config.toml
vocab_size = 2048
rope_base = 500000.0
init = "normal"
init_std_o = 0.0
doc_mask = true
MLP neurons of a small language model. Each row is named by its layer, matrix (up: input weights) and neuron, and shows model dimensions 128-223. Each number is 128 + 24 x the weight over its row's rms, rounded and kept within 0 to 255.
A block is one neuron, or neurons of one layer that tend to fire together. Before each block is what it responds to, as a language model described it from the Wikipedia text at the highest values.

Clause-opening "in"
L5.up195 [117  99 140 119  87 121 160 109 162 168 155 117 116 100 136 132 127 124 147  91 126 124 127  63 123  91 124 156 129 131 138  90 143 119 113 138 134 110 118 131 142  96 143 117 136 138 135 129 126 103 138 132 112 110 129 164 158 137 143 142 160 146 156  99 147 152 149 118  96 145 103 109 120  86 103 138 154 119  87 142  85 124 130 158 111 101  60  95 101 107 121 133  80 106 124 149]
L5.up457 [157 141 103  69 149 152 152 127 139 139 109 108 123 110 129 115 177  94 131 128 141  92 137  99 152  79 147 128 123 146 123 180  84 174 141 147 100 137 127  90 154  90 126 115 135 104 142 155 132 113 147 152 126 121 123  97 160 113 146 162 137 104  95 125 103 136 104 102 145 152 147 140 122 130 105 132 140 147 127 168 141 143  86 151 146 118 113 124 130 155 116  88 137 104 150 132]
L5.up696 [195 152 104 138 142 154 116 114 139 116 139 146 117 135 102 136 161 169 156 131 141 124 131 135 169 127 123 106 152 126 181 139 135 170 117  79 126 154 155 138 137  97  98  98  98 111 133 134 140 108 135 145 166 124 107  85 149 137 114 151 158 145 150 160 130 136 183 141  81  93  94 137  99 146 124  90 123 124 119 125 161 126 129 135  93 124 172 166 127 100 102 103 141 107  98 127]
L5.up698 [118  62 138 115 126 166 135 153 134 141 135 167 143 112 140  97 114 139 152 124 122 129 151 103 122 133 137 108 141 149  86 116 100 109 117 150 129 111 157 100 101 137 127 127 114  83 125 124 152 127 133 147 116 130  79 178 186 141  92 152 134 144 147 112 133 177 160 149  90 136 119  85  90 117  95  56 128 162 162 157 111 132 135 129 119 145 152 141 135  96 166 192  95 110 147 119]
L5.up963 [142  86 118 130 121  86 117 116 175 127 114 136 143 136 117 122  75 141 145 179 156 129 148 146 136 121 102 174 102 125 110 123 170 128 133 125 141 106 130 100 159 115 136  90 115 136  99 151 147  93 124 140  82 152  90 122 134  84 147 109 128 161  94 120 114 160 111 102  85 140 131 116 124 108 107  94 124 106 169 136 126 123 151 149 125 131  83 166 151  80 144 144 106 118 123 118]
L5.up1256 [142  94 136 114 111 136 113 136 187 153  82 164 178 135 137 112 136  71 131 141 120 138 126 141 122 138  96 124 114 147 116 122 136 155 161 158 144  95 168 128 137 105 132 129  87 113 129  93 122 151 129 155 148 134 125 146 104 131 124 102  98 133 159 102 159 157 120 138 148  93 111 107 123 137 136 108 130 119 130 140 129 137 123 176 126  95 138 128 130 114 137 124  95  93 112 130]
L5.up1260 [132 114 130  98 140 136 105 135 152 124 114  94 151 174  76  92 147 137 121 155 125  77 144 169 139 123 109 120  89 140 161 111 166 106  93 111  94 124 124 141 136 132  80 142 132 142 126 135 128  94  99 147 111 119 118 148 110 122 168 115 141 138 116 116 118 102 143 116 115 115 183 127  66 139 141  95 123 131 145 142 150 128 122 177 141 139 139 107 136 110 115 130 127 158 142 120]
L5.up1434 [128 136 125 127 112 117 138 184 115 168  96 117 124 104 118 122 131 122 151 167 163 147 176 103 127 143 106 135 149 108 160 129 113 145  98 131 123  69  76 159 127 103 122 110 138  87 100 192 131 140 142 153 118 130 112 133 119 130 103 138 116  94 129 100 137 131 124 131 126  75 130 137 121  68  66 126 106 128 125 115 150 157 127 122 121 178  93 140 157  93 121 146 164 128 136 184]

Blank-line paragraph break
L5.up64 [151 156 120 107 147  94 126 113 119 124 127  93 111  87 141  79 144 176 110 137 157 130 152 103 149 147 131 135 144 124 118 122 105 145 136 138 146 113 147 131 123 158 115 146 108 137 158  94 125 119 147 133 133 121 167 164 113 159 156 160 108 116 133 106 124 107 156 129 113 131 148 162  97 104 129 135 104  60 127 109  68 103 107 165 134 121 103 112 173 165 104 156 117 185 166 175]
L5.up248 [112 165 120 110 146  92 113 143 153  71  91 131 166  94 180 139 113 145 125 152  96 136 146 100 114 127  95 153 126 114 103 123 138 135 138  77 140 166 108 115 125 192 105 154  96 152 171 117 154 164  94 143 127  96 121 130  87 121 158 117 137 130 144  90 144 122 141 129  76  94 132 140 116 122 132 119 124 114 124 126 101  97 106 167 101  74 103 149 140 132 128 149 121 149 122 151]
L5.up830 [116 121 124 124 103 146 148 119 151 146 118 163 122 152 131 107  82 191 116  97 130 126 171 155 110  90 120  81 182 115 116 129 150 161 121 127  99  91 111 103 115 131  98 151 151  95 121  95 119 116 161 133 116 115 142 127 127 130 134 135 111 118 149 116  88 146 112 142 111 137 109 158 145 116 121  65 119 141  77  96 137 108 169 166 125 141  94 129 104 145 127 126 148 117 155 138]
L5.up1218 [141  91 168 100 172 106 111 117 130 108 174 153 133 150 106 126  87 109 142 115 155 143 134 145 166 109 162  88 106 118 147 103 133 145 114 148 103 122 120  87 136 120 121 138 158  99 137 124  98 121 130 112 131 138 132 158 135 115 167 130 136 173 136 118 112 110 152 132 112 166  79 144 128 136 139 147 141 123 167 157 111 105 169 144 129 131 114 148  93 134 132 135 143 167 149 109]
L5.up1232 [ 97 171 127 145  96  84 137 139 122  99 141  77 124 118 136 113 165 135 157 144  88 162 142 123 176 113 142 132 152 118 126 116 124 120 131  86 132 147 108 149 139 131 112 110 137 134 148  94 118 157 134 111 129 137 154 209  91 145 164 148 175 184 146 164 119 134 109 117 106 116 165 137 156 134 132 115 106 108 120 110 104 106 120 151 158 120  70 150  79 130 116 136 153 143 173 135]
L5.up1245 [141 159 102 133 107 111 104 171 133 153 129 123  88 121 120 145 125 126 114  76 116 130 123  92 129 119 136  70  85 140 149 143 183 138 113 117 130 154 137 132 113 123 156 152 157 142 140 138 138 157 158 140 174 167 161 107 116  96  77 108 194 107 122 106 152 129 142 133 126 122 115 142 120 122 103  96 131 165 126 153 111  88 131  81 105 141 132 119  99 149 105 120 126 144  81 132]
L5.up1266 [160 149  92 133  96 116 125 133 134 138 171 136 121  99 126  49 115 127 101 131 146 119 139 100 187 143 116 133 152 118 163 131 166 134 166  77 112 133  77 117 152 156 106 130 122 149  99 138 102 125 147  96 132 124 182 114 106 161 147 135 139 127 100 135  70 114 150 131  67  96 160 140 131 109 127 125 106  96 121 162  95 148 130 153 152 128 175 129 125 139 162 124 117 147 167 112]
L5.up1333 [126 137 109  93 113 175 159 134 103 115 188 133 109 136 135 100  80 145 105 103 119 123 108 134 109 109 131 145 143 108 122 139 103 108 127 133 117 104 138 110 151 144 152 112 115 160 116 161 118  78 143 146  82 104 102 121 107 146 182 129 151 140 162 129 184 140 102 101 137 160 103 158 126  89 102 172 112 135 124 123 116 149 179 124 114 124  93 119 115 136 147 144 195 157 126 150]

Mid-word fragments and prefixes
L4.up526 [ 93 142 100 113 151 125 104 133 142 124 151 119 105 140 114 158  92 198 136 120 107 136 107  98 152  94 144 130  51 122 118 125 114 173 138 148  96 141 117 167 151 140 119 111 154 159 142 139 153 116 110  97 123  86 113 113 115 168 111 155 119 113 139  87 115 152 187 113 150 165 114 152 135 118  73 131 133 180 114 110 131 137 158 135 114 160 129 157 121 103  81 136 130 123 117 112]

Paragraph-break newlines
L11.up383 [146 104 139  78  81 134 144 130  82 137 100 124 150 150 132 126  97 163 125 116 108 111 163 126 107 126 151 124 125 133  77 162 151 131 143 163 151 134 143 140 133 134 122 127 163 147 108 121 138 116 155 140 111  77 126 138 119  94 174 102 137 158 127 135  97  99 118  90  74 123 122 147 135 110 117  87 131 101 150 103 128 105 111 128 128 128 120 151 134 182 116 122 103 143 115 112]
L11.up819 [204 160 123 135  83 139 116 153 151 126  89  96 143 112 164 138 117 126  84 105  96 126 123 166 155 110 116 165  94 123 138 110 146 135 173 148 145 167 134 153 175  82  90  99 113 140  92 116 124 105 147 162 115 160 140 110 107 161 184 134  70 160 146 133 122 137  89 124  87 151 118 142 150 134 177 139 115  62 127 109 129 128 147 154 133 116 114 157 130 124 110 112 126 144 146 125]
L11.up849 [141 108 129 112 106  96 141  99 118 143 173  73 103 102 162 116  93  83 174 123 161 161 106 152 158 111 131 119 155 116 152 120 151 124 136 111 113 122 131 151 116 127 116 117 141 127 127 113 122  97 181 116 136 109 152 129 105 159 111 154 139 131 144 126 134 170 115 148 113 112  99 102 109  90 119 133 146  83 132 120 110 162 121 119 111 131 136  89 111 170 140 128 114 173 122 132]
L11.up855 [150 136 108  74 128 144 162 123 108 109 116 138 127 152 155 137 119 162 120 124 134 132 155 137 179  72 166 172 170 114 155  90 101 124 130 171 134 137 122 167 119 125 114 111 158  83 110  89 142 105 138  95 129 109 135 114 139 171 148 208 132 140  92 103 145 111 130 102 117 127 101 115 118  95 123  75  79 111 135 147 183 139 128 135 173 112 115 142 146 152  96 108  94 128 151 154]
L11.up1109 [113 144 142  50 114 100 155 126 153 132 122 111 137 142 147 113 132 146 183 154  85 137  77 161 125 125 138 124 108  95 135 165 113 176 119  68 166 112 133 110 111 153 159  91 117 118  98 134 140 133 119 116 124  97 114 121 133 120 164 131  98 112 156 106 109 138  77 114 119 100 145 136 134 156 103 123 176 149 100 119 123 124 130 130 158 135 109 122 136 117 100 149 175 112 148 108]
L11.up1198 [158 125  92 117 116 122 115 131 120 138 140 133 126 109  85  82 158 127 140 146 151 122 118 104 136 133 131 123 135 128 155 125 111 108 122 162 146 144 121 106 135 140 183 105 142 135 107  64  92 135 166 134 163 169 135 130 136 109 152 126 129 133 111 126 156  99 154 122 133 169 135 128 111 116 145 111  93 118 117 131 128 107  68 156 120 111 101 148  82 157 115 169 145 119  95 126]
L11.up1410 [158 151 157 138 112 105 140 148 108  79 139 171 101 175 109 103  74 102 115 188 118 108 129  83 119  92 136 158 151 107 119 148  99 156 141  96 160 133 129 116  72 158 161 127 143 144 131  88 143 127 119 139 150 144 169 120 137 130 155 102 161 128 140 123  84 148 143 127 109 101 126 104  87 134 123 126 115 112 139  93 130 139 129 149 122 151 143 118 150 151 122 110 117  88 147 153]
L11.up1442 [154 112  87 137  98 101  87 172 115 124 130 147 104 169 146  96  95 123 132 150 107 170 134 145 152 148 136 104 129 120 106 100  63 153 122 102 121 115 129 110 136  81 128 121 135 111 122 114 120 115 115 133 117 107 137 145 124 142 143 132 106 131 158  77 100 105 124 101  77 154 120 147 173 158 121 110 156 118 105 125 151 141 128 156 146 134  99 155 122  85 122  98 170 109 159 146]

Word-initial fragments
L5.up39 [127  95 155 105 101 107  85  84 152 135 116 138 121 118 122 152  98 141 141 122 140 144 131 124 129 146 125  97 125 129  91 133 138  90 141 117  97 130 158 119 147  89  98 134 180 168  87 177 117 119  98 142 103 144 105 103 114 113 115 149 148 174 122 152 103 161 149  94  93  75 137 156 133  71 164 149 111 131  59 140 103 152 132  96 133 138 134 141 143 127 111 121 114 118 101 150]
L5.up166 [107 125 118 121 160  96 167 111 178 180 145 140 164  90 116 126 147 150 131 143 106 106 147  82 124 131 115 138 141 138 129 142 198 107 120 154 145 129 125 143 142 113 151 132 128 139  90 149 132 138 116 109  90 114 148 119 151 196  68 138 103 119 110 125 122 143 156 145 114 135 109 141 137 101 141 100 130 118 135 105 153 159 178 157 123 128  89 114 166 107 133 139 109 121 122 147]
L5.up366 [147 140 120 116 148 105 148 149 116 128 137 138 127 154 100  72  81 123 127 138 102 194 150 163 129 142 160 112 136  94 117 145 120 120 101 118 129 112 120 137 130 109 118 117 131 123 126 127 171 105 121 109 163 105 154 122 134 125  92 102 133 163  79 159 160  94 153 129 137 146 146 110 130  84 100 129 167 129 153 114 173 115 122 158 123 132 120 106 119 131 123 156 126 166 140 131]
L5.up793 [143  84 135 119 131 138 135  85 108  79 126 149 117  89 136  83 148 113  96 117  88 113 140 152 119  97 107 110 106 141 109 167 174 129  76 167 109 164 135 114  92 135 149 142 157 102 123 119  99 116 148 106 138 118 121 139  94 113 146 145 147 125 135 128 109 111 125 149 106 142 121 108 129 103 116 178 107  87  82 127 131 131 141 130 118  91  97 114 133  89 126 151  98 116 107 131]
L5.up994 [122 118 100 112 109 105 129 130 125 156 100  80  76 114  90 102 110 111 150 145 105 137 124 170  90 130 117 120 127 149 104 136 131 141  98 156 120 112 167 129  75 140 114 112 126 101 153 157  95 127 151 145 106 106 175 139 131 172 147 153  99 157  99 116 122  98 148 151 104 136 120 103 107 123 143 112 100 127 106  97 124 146 137 161 168 148 133 108 120 152 115 109 130 154 121 157]
L5.up1049 [107 135 139 118 119 129 103 124 169 134 135 156 111 118  98 156  98 126 124  89 127  95 112 155 115 103  81 139 122 113 141 114 174  90 135 130 117 128 137 132 131 112 149 115 102 163 163 145 161 124 156 175 156 125 144  87 115 158 120 130 108 154 125 146  71 106 110 125 104  99 111 102 142 109 121 161 147 107  77 137 152 135 133 139 125 153 130 130 152 146 125 164 119 133 161 116]
L5.up1476 [135 107 103  21 106  77 144 127  99 155  95 105 116 129 133 130  83 109 129 162 104 116 157 133 142 136 111 118 122 120 112 145 127 115 104 148  86 127 132  92 136 109 140 129 127 100 116 145  96 137 138 126 103 109 156 151 160 130 170  93 106 157 109 139 101 118 161 135  74 136 129 126 145  73  94 128 137 146 129 122 136 141 164 164 112  96 162  93 140 100 145 164 137 104  93 177]
L5.up1503 [152 168 121 146 125 143 155 116 161 184 111 131 123 146 146 167 105 141 153 143  81 157 115  90 124 142 123 131  86 157 105 139  80  41 136  91 152 136 148 155 112 123 143 106 136 131 177 151 156 135 122 113 149 118 129  87 116 104 145 124  94 127 120 140 119 126 142  71 108 122 111 147 101 140 116 161 153 125 122 136 138 161 157 135 114 108 134  80 180 134 120 136 114 110 140 146]

Boundary before new text
L4.up563 [138 171 102 114 139 150  94 133 110 140 132 120 132 103 161  82 108 124 168  58 107 122 131 115 126 124 148 103 134 133 126 147 156 119  66  96 116 139 109 142 110 141 156 114  96 153 156 114 121  88 173 117 159 161 164 137  91 142 109 160 153 158 132 134 121 126 110 113 126 119  97 158 118 183 119  60 127 128 144 130 144 123 134 111 117 134  60 149  85 146 126 141  90 151  95 144]

Directional "to" and "In"
L4.up1236 [119 112 113 104 153 125 117 137 159 127 141 177 144 135  74 108  77 133 112 109 166  73 138  97 124 160 156 121 151  90 122 100 128 142 138 142 146 127 151 121 115 115 146 117 124 110  86 148  97 110 127 175 138 106 152 124  95 126 114 112 154 158 125 119  95 150 109 113 144 118 130 110 101  85 115 135 120 131  92 152 130 171 151 123 105 196  92 116 159 167  84 137 131 153 161 157]